python train.py --num_hidden_layers=13 --hidden_size=256 --num_attention_heads=4 --num_key_value_heads=4 --head_dim=64 --intermediate_size=1024 --vocab_size=702 --hidden_act="gelu" --norm="layernorm" --norm_place="pre" --norm_eps=1e-05 --positions="rope" --rope_theta=10000.0 --rope_fraction=0.25 --qk_norm=true --attn_scale=0.125 --bias="all" --tie_word_embeddings=false --parallel_block=true --init="normal" --init_std_qkv=0.0367 --init_std_o=0.00721 --init_std_up=0.0367 --init_std_down=0.00721 --optimizer="adamw" --learning_rate=0.00161 --beta1=0.9 --beta2=0.99 --weight_decay=0.12 --lr_head=0.00349 --warmup_steps=275 --schedule="wsd" --decay_fraction=0.567 --decay_shape="linear" --final_lr_fraction=0.0 --batch_tokens=[16384, 32768] --max_seq_len=1024 --doc_mask=true --train_tokens=321000000 --max_steps=13275 --dataset="wikipedia_en"
MLP neurons of a small language model. Each row is named by its layer, matrix (up: input weights; down: output weights) and neuron, and shows model dimensions 128-223. Each number is 128 + 24 x the weight over its row's rms, rounded and kept within 0 to 255.
After each neuron's rows is what it responds to, as a language model described it from the Wikipedia text at the highest values.

L2.up186 [159 112 115 129 143 130 102 132  90 106 142 105 137 168  95 147  82 121 124 123 117 166 109 120 147 129 154 135 135  81 107 167 137 148 126 140 104 107 169 133 106 150 155 127 127 151 139 136 148 137  66 141 125  71 156 104 132  96 144 136  99 134 109  94 140 138 126 119 144 115 124 121 125  88 158 147 128 107 124 122 129 136 113 124 113  67 114 123 153  72 133 115 110 135 138 121]
L2.down186 [ 97 127 109 162 137 120 146  92 120 137 115 152 134 144  73 129 161 139 153 126 129  93 126 108 117 173 114 129  90 128 127 109 145 116 169 123 132 132 130 114  95 121  94  96 120 130  69 158 114 145 150 129 121 133 157 132 135 145  95 175 149 153 117 128  87  87 146 123  85 103 101 130 165 183  97  64 138 145 152 157 101 112 112 106 123 145 136 128 122 147 122 132 166 138 146 129]
Mid-word suffix pieces

L2.up517 [147 148 165 161 164  99 117 121 117 179 122 134 134 190 110 155 162 136 119 138  88  86 153 121  68 139 120 121 160 104 107 134  93 141 143 120  92 140 102 157 138  88 131 113 146 138 131 129 104 153 102  96 138  89 104 129 130 125 156 139 156 117 165 144 131 151 149 173 120 104 107 180 150 122 100 100 181 182 124 136 132 112 147 142 122 117  92 130 215 129 133 103 133 102 112 173]
L2.down517 [148 105 144 120 103 138 119 126 115  99 120 125 110 105 136 149 118 118 203 133 165 142 160 118 135 101 118 105 117 138 137 107 131 125 146 148  80 135 141 132  53 125 129 140 126 129  68 168 111  99 122 122 147 122 131 148 105 108 177 123 156 151 112 120 144  96 129 113 154 155 118  96 134 139 125 107 128 110 147 138 157 133 169 122 110 115 131 147 108 129 143 155 134  67 146 160]
Short function words and commas

L2.up41 [147 146 138 145 121 117  95 103 127 119 185  80 145 122  99  95 161 175  84 111 123 126 105 108 136 128 108 130 105  96 150 149 115 137 124 103  83 131 106 131 124 108 111 164 119 125 139 137 108 131 106 116 144 118 149 154 107 103 155 116 110 102 146 155 110 140 180 131 113 133 108 116 133 136 184  93 173 135 141 121 130 147 155 102 136 124 125 140 132 123 103  96 169 130 124 149]
L2.down41 [175 104 128  78 106 142 109 107 127 156 134 140 128 150  90 133 127  81 105 159 100 146 153 155 140 114 118 152 162 137 117 127 126 123 143 132 137 121 163 107 147 109 122 128 116 113 117 121 142  87 148 136 123 161 149 172 128 115 115 139 153  82  95  93 140 127 107 107 146 117 142 116 141 131 103 125 163 104  99 104 174 124 146 112  86 133 136 108 152 123 119 128 137 143 148 116]
Word-start fragment tokens

L3.up351 [173 190 115 106  98 109 102 127 143 181 130 132 128 166 173 121 120 134 108 101 101 130 105  84 125 157 109 139  84 146 121 154 135  65 128 112 122 144  85 153 159  99 182 135 162 135 156 106 127 127 134  93 110 149 123 129 145 111 197 115 142 119 154 137 128 141 152 114 125 143 109 146 133 116 165  78 155 107 123 172 152 152 141 111 123 141 115 166 146 132  94  98  94 118 116 150]
L3.down351 [129 144  96 127  98 124 149 132 128 128 150 131 125  82 143  81 106  96 100  70 110 152  92 101 139 159  94 144 101 179 115 136 105  98 136 131 117 135 146 131 108 121 189  97 144 100 149 125 179 120 146 113 147 116 142 143 146 145 128  98 135 115 141 117 161 123 136 127 128 134 133 146 136 109  91 102 158 122 115 115 116 114 177 121 172 155 106 177 142 154 135 116  69 135 107 127]
Quotation marks around phrases

L2.up9 [118 117 102 166 146 103 141 142 138 134 141 139 135 142 111 146 108 135 103 154  98  82 187  93 115  96 152 112 123 115 136 115 139  66 142 103 112 124 133 122 119 110 123 123 159 164 117 126 115 137 111 132 113 151 108 104 134 117 121 135 118 164 129 131 129 120 100 144  82  67 112 161 114  91 139 148 102 141 128 122 151 178 160 145 138 111 158 138 135 107 179 108 145 113 147 139]
L2.down9 [167 134 154 132 166 102 117 157 123 133 121 124  90 127 175 188 139 125 137 121 148 124 119 165 137 105 159 122 126 172  93 118 125 100 127 157 142 134 116 140 143 143 162 123 116 165 107 112 127  97 141 121 158 143 129 120 158 150 125 120 101 125  99 119 134 133 128  78 139 118 131 148 114 170 168 130  91 132 166 107 123 125  73 118 137 133 135 118 128  92 185 119 147  79 119 111]
Mid-word fragments, ampersands

L4.up926 [131 139  94 139 115  87  86  91 147 110 143 152 126 186 105 138 123 174  97 122 104  94 144 129 124 150 123 152  97 112 136 132 107 137 171  95 121 149 138 117  71 124 127  82 135 117 149 157 142 150 104 131 122  91 117 113 115 110 166 135 130  85 109  92 154 132 157 121 108 118 101 162 117  97 173  87  99 133 133 160 151 143 140 139 123 126 113 116 133  90 110  84 148 126 140 167]
L4.down926 [111 166 130 189 100  86 130 110 114 143 130 142 128 151 103 126 116 171  21 132 127 106 140 153 106 171 122 103 105 106 155 154 138 123 148 125 149 115 122 146  71 136 116 134 117 132 154 152 161 180 135 136 152 120 104 116 126 110 149 140 153  75 104 109 118 134 144 123 126 115 107  98 128 111 168  63 112 114 118 142 159 129 120 135 147 125 134 136 125  85 120 131 137 168 122 111]
Mid-word "ew" fragments

L2.up904 [141 127 144  95 130 103 131 171 184 133  94 126 112 174  96 111 108 164  96 126 122 126 137  97  92  83 161 116  76  59 160 156 108  78 141 109 118 137 114 154 120 122 143 105 174 152 148 118 128 128 142 135 136 158 112 140 133  90 112 129 127  80 147  96 132 137 114 134  93 141 133 166 136 100 142  77  95 140 115 167 128 159 158 153 149 115 127 146 151 121 129 113  97 124 154 160]
L2.down904 [150  98 171 117 133 118 138 163 159 134 132 123 113 146 126 113 116 140  56 171 134 125 114 124  97 109 121 130 103 104 159 135  89 119 116 121  97 115 123 130 133 103 131 123 131  98 146 129 129 142 139 115 129 122  99 161 137 133  75 171 144 108 115 138 123 111 131 140  80 109 115 143 139 136 178  95 135 151 184 115 166 147 129 139 170 124 105 135 128 132 115 108 153 138 166 119]
Mid-word continuation pieces

L4.up198 [182 187 127 136 108 100 144  96 147 128 124 102 119 144 125 107 169 128 126  95 140  80 106 122 103 114 134 142  98 129 165 100 172 139 149 136 148 141 117 155 148 120 108 154 114 179 157 134 116 125  94 125 106 106  93 116 123 119 118 119  68 128 158 105 108 165 117 114  90 135 131 189 141 136 123  98  96  84 122 162 137 126 107 133 116 122 128 124  94 101 167 118  87 132 119 125]
L4.down198 [138 156 114 105  98 129 151 152 157  91 135 117 126 141 128  89 138 122 154 126 169 109 127 118 107 120 103 119 131 126 156  96 138 121 165 146 137 144 116 166 107  88 137 146 137 138 157 107 141 166 102  82 179  92 126 128 154 112 122 124 140 134 138 100 138 140 151 137 120 141  87 130 127  95 120  74 141 151  78 124  90  98 126 122 113 131 126 127 100 121 100 149 140 125 144 189]
Before upcoming names

L3.up969 [127 153 119 156 149  86 117 110  98 152 163  66 102 145 158 115 119 123 114 103  71 143 127  89 125 137 106 123 124 116 127  86 111 130 117 143 137  98 129 140 134 114 142 152 175 169 142  98 109  94 136 119  99 126 122 125 154 141 180  97  84 138 143 173 140 178 164 123 107 145 109 182 137 128 116  94 107 135 107 169 123 118 140 128 110 116 184 160 139 114 185 151 138 131 122 130]
L3.down969 [161 160 140 128 123 127 138 113  77 117 123 107 110 147 127  85 146  87 165  96 116  97 123 124 114 110  98 156 127 163 166  57  95 121 136 179 100 154 115 113  96 113 110 165 107 156 135 128 106  54 124 129 120 151 136 118 125 150 172  93 144 160 127  95 134 147 144 152  98 110 104 179 117 112  87 100 141 168 134 125 128 176 137 136 122 141 158 153 151 129 122 156 135 119 122 145]
Attribution words before names

L4.up119 [103 146 140 156 137 100 119 140 132 146 194  93 118 137 105  98 143 190  83 133  99 152 133 110 138 131 115 175 119 129 178 134 125 134 137 132  72 148 162 108 161  94 134 119 163  78 136 117  90 128 107 104  82 148 145 145 137 113 139 142 114 124 143 147 110 181 135 126 135 150 124 149 153 105 165 116 146 117 106 151 135 156 162  96 143 107 150 150 104  96  97 119 177 127 119 130]
L4.down119 [139 115 152 106 154 186 125 188 117 100 102 154 126 127 118 146 127 175  88 140 117  85 116 103 132 125 160 120 125 120 110 132 182 104 135 158  82 115  98 179 115  99 142 119 114 127 155 135 155 106 106 105 162 126 114 134 150 148 151 103  82 129 111 148 166 121 138 124 197 120 124 135 149 110 150 138 102 122 127 181 134 133 110 113 114 108 137 125 130 114 136 138 158 124 104 125]
Mid-word fragment tokens

L4.up695 [165 163 159 108 145 104  80 100 158 159 125  78 158 133 123 131 119 131 130 131 107 129 109 104 140 135 108 145 112 132 193 153 108 109 138 138 123  97 140 157 154 160 128 142 131 168 120 122 124 156 125 148 118 107  94  98 141 131 126 133  96 165 115 113 142 165 158  86 119 145 114 151 107  84 121 129 124 120 127 166 171 132 135 136 125  96 156 127 139  97 162  89 181 120 120 116]
L4.down695 [131 128 124 110 116 166 143 127 122 110 157 157 128 122 152 142 106 146 189 112 109 121 138 125 143 120 135 129 164 116 153 138 109 115 134 125 125 153 140 124 150 133 171 139 129 126  85 117 140 110 139 114 160 130 121 123 123 148 107  52 108 137 120 109 116  91 138  95 153  87 153 181 159 138 133 139 149  88 121 120 167 133 132 116 135 132 108 111 143 136 114 129 132  94 169 126]
List-entry separators

L4.up622 [129 129 149 118 106 126 129 118 121 109 121 122 118 141  92 157 178 141 136 172  94 113 116 107 104 153 163 122 141 105 177 157 149 121 142 138 121 123 101 144 118 131 174 172 131 170 150 127 111 140  91  83 117 106 124  94 108 131 127 164 127 137 159  91 102 134 100 119 102 150 139 154 134  58 126 104 108 163 105 121 107 123 123 121 120 123 163 105 112  64 105 104  91 120 126 178]
L4.down622 [107 117 111 122 128 163 127 141  96 108 106 124  97 136  82 145 154 119 224 118 140 162 154 148 135 116 119 107  93 110 158 129 147 142 122 117 113 170 106 148 136 113 145 174 115 131 175 108 123 134 110 124 121 167  98  92 115 124 120 140 127 124 134 161 110 136 118  93 160 105 127 106 124 144 105 115 100 140  94 115 107 131 143  83 114 121 127 124 133 107 134 135 127 145 143 190]
Word-ending before object

L2.up634 [127 138 121 147 155 115 124  95 148 156 135 114 147 148  94 160 103 130 129 135 145 109 117  53  84 153 133 161 119 123 126 124 106 140 124  85 114 153 135 144 117 141 120 115 135 166 124 137 118 150 115 157 139 108 153 134 139 131 130 116 157 140 121 125 154 133 121 144 179 166 122 122 122 103 131 112 128 131 130 153 129 134 151 147 125 123 134 104 108 124 133 111 129 150 112 120]
L2.down634 [105 123 168 135 146  56 131 162 102 159 143 119 114 138 113 141 143 122 105 120 101  70  96 175 102 141  82 122 104 142 157 120 169  90 114 105 144 154 111 161  96 170 114 154 132  90  93 133 185 108 139 153 147  96 150 128 134 126 129 117 133 155 143  71 107 116 115 112 101 106 157 136 156 127 156 135 143 145 156 125 138 109 106 139 118 112 159 124 137 140 135 113 135  97 125 120]
Function word after subject

L3.up931 [116 138 132 167 125  83 112  98 127 101 155 132 104 128 127  74 126 128  99 111  99 136 153 129  72 115 122 122 142 109 140 147 123  59 152 118  93 109 129 148 103 156 171 137 145 132 134 135 139 152 119 121 147 145 117 116 152 118 143 127 101 127 155 113 125 170 184 128 131 141 119 125 132 107 158 131 150 166 100 105  96 177 144 132 111 102 169 171 126  64 159 106  59 107 159 130]
L3.down931 [134 147 110 135 125 105 127 114 124 116  92 147  90 116 121 140 127 125 131 140 120 128 160 147  98 123 132 140 126 127 154 140 176 128 120 125 152 141 108 196 141 129 129 132 137 131 143 156 201 102 137  95 178  59 102 148 196 131 116 145 135 154 115 130 113 100 149 106 129 105 155 117 101 140 129 124 117 145 125 169  99 160  95 130 118 126 123 135 101 127 128 111 124 123 139 106]
Mid-word fragments and stat slashes

L4.up538 [152 130 117 157  76 111 134 102 128  94 158 126 126 145 139  95 172 157 105 118 130 130 129 100 125 153 128 118  95  93 117 162 162 103 138 136 130 111 103 163 135 109 176 167 124 125 122 148 145 146 116 110 155 132 105 123 110 137 118 126 142  83 116 149  92 138 187  94 168 115 134 104 133 121 144 115 146 156  80 106 147 150 130 163 132 100 129 167 102 127 119  86  88 136 139 129]
L4.down538 [140 123 145 123 165  86 127  97 139 131 138 127 143 115 129 118 122 173 110  93 159 101 147 116 158 118 135 150 123 132 151 137 128 144 123 141 181 175 108 103 106 128 142 126 150 182 128 112 144 151 140 164  99 135 106 155 166 141 147 120 137 143 186 126 144 105 150 123 133  96 100  84 138  94 104 153 127 114 118  90 118 166 102 117 159 114 132 152 132 111 120 107 147 146 135  94]
Word-completing fragments, compass directions

L4.up469 [119 144  85 116  93 113 114  92 170 134 213 119 115 157 141 130 113 168 110 112 129 125 103 130 122 182 147 149 153 140 130 145 144 130 134 126 130 167 131 110  90 112 137  85 165 151 179 127 132 149 155 112 141 114 152 114 106  60  87 146 100 102 160 147 138 140 153 128 124  81 101 123 121 101 117  83 123 111 125 149 149 152 141  98 131 136 163 145 138 140 116 137  84 141  98 161]
L4.down469 [172 148  78 162 132 121 188 152 149 127  92  90 158 113 152 137 109  81 151 132 102 138  99 117 122 132  98 162 116 175 128  78  86  99 114 142 121 128 127 157 146 106 140 132 127 139 127 142 158 118 151  98 140 144 129 166 158 140 135 134 125 160 180 137 134 122 164 150  87 129 131 117  84 145  69 115 109 133 149 130 180 146 129 126 111 145 121 161 203 144 137  68 125 107 105  93]
Closing quotes, odd word splits

L3.up979 [130 125 118 190 194 108  93 142 100 132 160 112 164 169  92 181 159 126 119  86 127 127 118  78 106 135 175 154  80 119 122  96 165 122 120 111 163 137 144 128 144 119 161 155 149 175 111 121 126 125  86 163 130  98 167 115 131 128 142 115 145 152  97 153 108 118 133 123 127 130 132 126 131  99 147 122 145  97 149 126 148  91 138 135 112 147 175  77 147 112 134 115 134 138  93 107]
L3.down979 [114 148 107  91 139 110 151 132  97 151 117 166 141 133 106 179 120 122 138 126 112 111 121 129 102 121 120  96 113 139 135  91 141 138 122 106 186 112 114 136 111 121  98 159 140 141 106 154 135 150 133 146 111  86 128 170 127 133 164 112 157 155 166 119  62  68 109  93 123 119 116 110 126 116 149 136 152 138 136 122  91 135 105 146 136 151 112 111 123 118  98 108 144  89 136 150]
Short ambiguous word-starts

L3.up992 [123 142 169 118 117 116 152 126 123  97  92 146 105 177 140 162 141 127 122 154  82 160 139 104 143 122 128  87 138 122 120 126 133 142 157 158 117 117 144 168 156 138 134 142  87 139 145 158 133 155  85  71 164 111 106  99 101 154 128 122  97 120 138 138 128  98 115 105 167 127  73 169 125 132 132 148 117 123 181 133 107 157 138 141 129  90 148 122 149 114 109 150 122 116 148 164]
L3.down992 [136  90 111 132 127 143 113 125 127  78 145 125  85 120  96 137 109 125 227 132 147 140 152 124 114 102 135 125  87 129  99  95 148 127 174 108 145 137 133 120 122 127 110 136  93 154 158 163 105  97 145  97 118 141 167 148 114 135 124 153 172 125 108 116 145 126 142 107 131 130 107 123  85 173 138 133 155 134 118 147 167 113 134  91  99 146 127 115 155 116 122 131 120  74 107 174]
"for" and word-initial "for-"

L3.up198 [157 166 112 132  59 132 107 150  99 162 123 108 117 171 111 115 148 136 105 119 123 108  82 107 127 146  80 122  82 158 149 133 156 135 164 136  88  93 142 113 118 152 145 141 167 113 143 138 171 152  99 142 141 145 115 145 136 117 148 144 149 130  97 130 120 131 123 110 109  91 146 151 110 142 137  98 150 153 142 111 153 151 114 121 119  70 116 124 137 118 141 131 100 125 122 128]
L3.down198 [100 143 109 160 145 143 127 147 168 135 106 101 149 171  88 152 123  89 176 133 130 113 109  95 144 150  85 152 105 135 154 101 137 162 152 143 149 150 129  92  90 169 107 180 142 133 103 172 134 145 115 134 143 127 123 147 121 144 118 155 153 170 107 113 140 144 117  94 142 112 130 125 159 117  96 115 124 130 151 149 170 102 107  99 105  88 118  88 166 143 134 145 120  43 118 128]
Token " a"

L4.up262 [ 86 173 141 133 135 100 148 152 158 105  92 126 133 124 135 123 145 148 115 112 132 143 164  97 147 121 137  80 125 140 126 145 165 126 117  95 130 102 165 159 141 107 153 161 178 130 152 135 116 108 120 108 146 131 110 143 164 114 136 140 117 104 145 164 143 148 135 110 131  83 109 144 121 134 131 104  81 162 133 123 112 119 145 125 151 109  98 112  96 110 144 158 150 145 139 133]
L4.down262 [155 152 168 152 119  84 154 111 114 118 149 106 130 123 130 138 122 122 160 132 152 148 126 162 150  88 147 161 139 133 112 143  93 159 122 132 144 131 145 110 141 128  88 166 118 129 104 133  82  89 110 110 122 128 105 128  96 101  91 109 115 128 156 154 149 132 133 111 154 126 103  63  77 197 100 133 127 113 124 126  79 180 112 131 109 124  87 141 124 153 135 112 128 114 145  99]
Mid-word vowel fragments

L4.up242 [152 145 151 106 130 120 121 129 126 135 129 128 129 166 102 126 115 150 107 106 129 108 116 129 103 137  76 125 152 120 209 123 138 148 142 117  98 140 136 115 127 132  89 164 140 128 184 139 183 118 141 120  92 130 137 128 130 101 138 157 143 126 132  75 124 152 149  76 133 116 150 141 119 129 145 130 170 124 164 115 146 121 104  69  97  72 129 103 107 120 153 138 180 126  89 146]
L4.down242 [123 125  93 151 145 160  87 143 144 157 110 120 135 148  98 122 165 117 150 144 128 105 106 113 159 128 118 156 139 137 148 131 121 184 144 163 109 153 155  97 113 202  96 180 125 133  70 162 127 125 191 140 126 139 142 128 120 127 101 121 133 167 127 117 117 131 113 115 165 119 122 144 141 132  79 126 134 111 124 116 161 127  85  98 138 101 129  99 200 132 121 110 107  66 104 116]
Word-initial "a" token

L3.up736 [151 147 174 140 117 103 144 106 112 114 197  70 129 104 119 104 115 153 117 136 106 171 147  77 143 116 105 140 130 131 159 175 103 145 126 129  98 143 113 131 158 109 129 142 124  98 121 123 105 144 121 125 113 146 144 110 114 119 150 128 123 115 127 128 134 174 178 100 142 149 124 123 157 136 172  64 140  70 131 167 147 153 140 121 125 119  91 135 130 125 113 102 161 124 144 136]
L3.down736 [139 149 135 136 119 143 137  71 138 192 153 137 140 175 132 124 139 121  73 160 124 102  74 130 133  97 166 115 148 116 149 184 123 134 102 115 191 113 167 155 108 112 123 113 126 137  89  92 146 110 153 111 122 143  77 116 148 136 112  97 164 121 139 140 126 114 140 123 100 158 123 122 121 111 117 111 131 152 125 124 138 135 145 112  81 120  89 149 123 152 175  93 130 145 148 102]
Sports league word-starts

L2.up581 [144 144 154 142 143 102 175 142 122 111 109  99  96 166 118 115 118 140 108 142 123 109 137 104  95 135 121 146  98  93 127 144  92  93 176 130 115 136 122 167 119 106 138 120 177 100 138 133 102 143 107  97 133 136 119 103 125 107 125 101 152 125 162 110 153 130 159 160 117 130 142 164 130  84 128  62 137 174 143 161 154 101 113 142 135  99 106 162 159 135 116 143 122 152 119 165]
L2.down581 [118 122 196 130 141 122 131  74 155 151  90 103 120 160 134 128 179 149  90 141 165 162 154 113 119 176 105 105 116 112 168 146  77  82 116 124 125 133 106 144 116 119  98 165 109  91 130 121 152 104 136 113 137 158 144 121 112  81 159 155  99 130 156 115 102 118 111 170 157 129 128 158 135 123 109 102 103 152 134 132 135 155 150 136 132 134 124 146 118 172 106 125 113 151 135 161]
List-item function words

L2.up211 [131 152 162 110 114  98  95 124 168 170 135  72 151 111 160 107  99 144 125 129 111 134 136  89 104 116 152 100 159 128 122 161 143 126 151 119 107  87 182 135  99 149 178 154 147 170 112 124 104 173 109 114 108 118 103 108 117 125 131 131 128 148 111 122 138 161 157 150  94 165  87 154 140 126 134 105 147 156 149 132 120 143 120 116 135 127 139 134 101  61 129 140 107  95 100 109]
L2.down211 [141 138 158 109 144 156 142 128 119  95 111 150 101 133 139 139 132 114 205 102 125 123 139 136 108 122 109 138 145 141 157 123 139 117 161 111 123 106 130 105 117 121 121 115 134 131 101  98 163 117 147 115 168 105  79 136 121 130 142 158 140 128 112 146 149 107 146  89  91  78 149 125 114 128 107 173 137 138 117 126 121 153 157 143 143  85 151 150 117 132 143 121 116  74 138  90]
Mid-word subword fragments

L3.up973 [136 160 114 114  97 103 117 128 163 138 142 119 147 141 152  71 175 144 117  96  94 167 129 110 100 123 149 132 131 109 142 177 160  63 126 124 145  96 104 130 114 157 165 161 130 152 161 148 127 163 104 134 131 143 116 144 125  93 148 122  92 110 138 136 123 165 161 119 141 117 125 123 116 117 131 143 118 142 127 111  99 145 111 109 124 113 148 146 156  61 110 134 154 137 129 165]
L3.down973 [ 99 121  89 136 114 124 162 137  70 147 114 109 124 122  89 134 115 115 149 129 133 130 134 106 132 120 110 114 136 111 125 120 110  36 102 159 136 168 183 125  94 130 131 145 116  95 138  90 127 117  93 159 109 112 149 146 151 142 108 128 121 114 121 154 151 109 124 108 119 120 170 116 145 137 132 125 128 183 126 100 129 142 124 131 105 105 118 110 114 118 128 148 134 139 109 113]
Mid-word subword continuations

L2.up144 [117 158 151 155 132 118 129 121 130 133 138 114 143 148 124 127 139 146 125  88  95 167 124 110 101 141 176 112 146  77 118 198 150 100 159 144 126  78  94 143 100 153 136 146 133 102 146 145 154 178 118 123 141 122 126 142 118 106 140 126  96  90 119 125 109 119 177 126 133  82  85 127 128 131 132 142 138 125 158 114 110 146  98 136 134  93 153 155 178  98 141 151 119 146 103 156]
L2.down144 [129  92 123 159 124 125 116 140 104 127 152 105 129 122 106 149 135 157 104  90 144 139 115  89 132  91  91 130 112  72 121 104  95 128 135 119 116 119 101 102  83 115 146 134  99 116 172 124 110 123 131 151 123 177 160 120 133 145 140 139 133 122 140 110 155 159 108 152 136 109 124  89 144 142 171 131 114 157 128 141 117 164 153  85  85 119 134 114 141 119 117 128 125 161 118 140]
Mid-word fragment pieces

L3.up958 [153 191 164 119 127 105 150 104 176  75 133 118 144 179 109 133 197 154 116 129  84 148 129 125 107 106 149 116 101 130 144 152 120  83 121  88 135 168 116 182 131 142 128 108 120  98 132 137 129 150 122 117 108  95 117 126 120 127 120 116 140  89 130 106 112 147 136 130 147 109 119 140 120  86 137 115 107 149  80 113 152 131 119 117 129 115 140 126 139 140 152 101 134 140 174 162]
L3.down958 [148 137 140 131 103 129 115 146 126  95  99 156 117 142 102 140 147 102 109 107 142 132  87 124 133 107 123 146 104 137 133 143 113 145 154 151  94 126 150 110 109 144  91  88 133 142 109 111 131 129 115 138 107 130 115  93 101  93 116  70 130  73 162 119 144 129 156 117 145 178 101 121 134 144 138 121 126 138 116 109 121 153 196 113 130 123 147 122 115 116  93 139 114 142 154 173]
Mid-word fragment tokens

L2.up735 [155 141 139 122 103 104 118 125 175 122 153  79 129 150 169 105 133 148 119 121  81 149  96 106 132 135 104 167  83 105 127 149 133  67 133 135 124  80 110 120 160 102 121 128 153 166 170  99 126  94 148 119 130 139 103 143 128  96 128 135 106 108 128 161 135 153 135 126 112 141 167 128 117 119 121 101 166 164 135 143 158 119 167 112 130 159 147 163 122 133 125 115 118 153 119  90]
L2.down735 [145 132 126 133 121 102 153 142 142 104 110 105 117  91 144  89 103 116 135  92  77 127 102 136 143 148 108 162  89 123 149 134 132 134 160 138 147  83 109 132 149 104 115 113 177 148 149 168 157 125 118 124 131 119 116 159 157 135  84 118 113 157 137 154 141 173 165 112 154 106 153 139 120 130  81 181 115 114 138 111 124 119 165  85 142 165 139 160 145 134 128  94 114 115 102 128]
Closing quotes and parentheses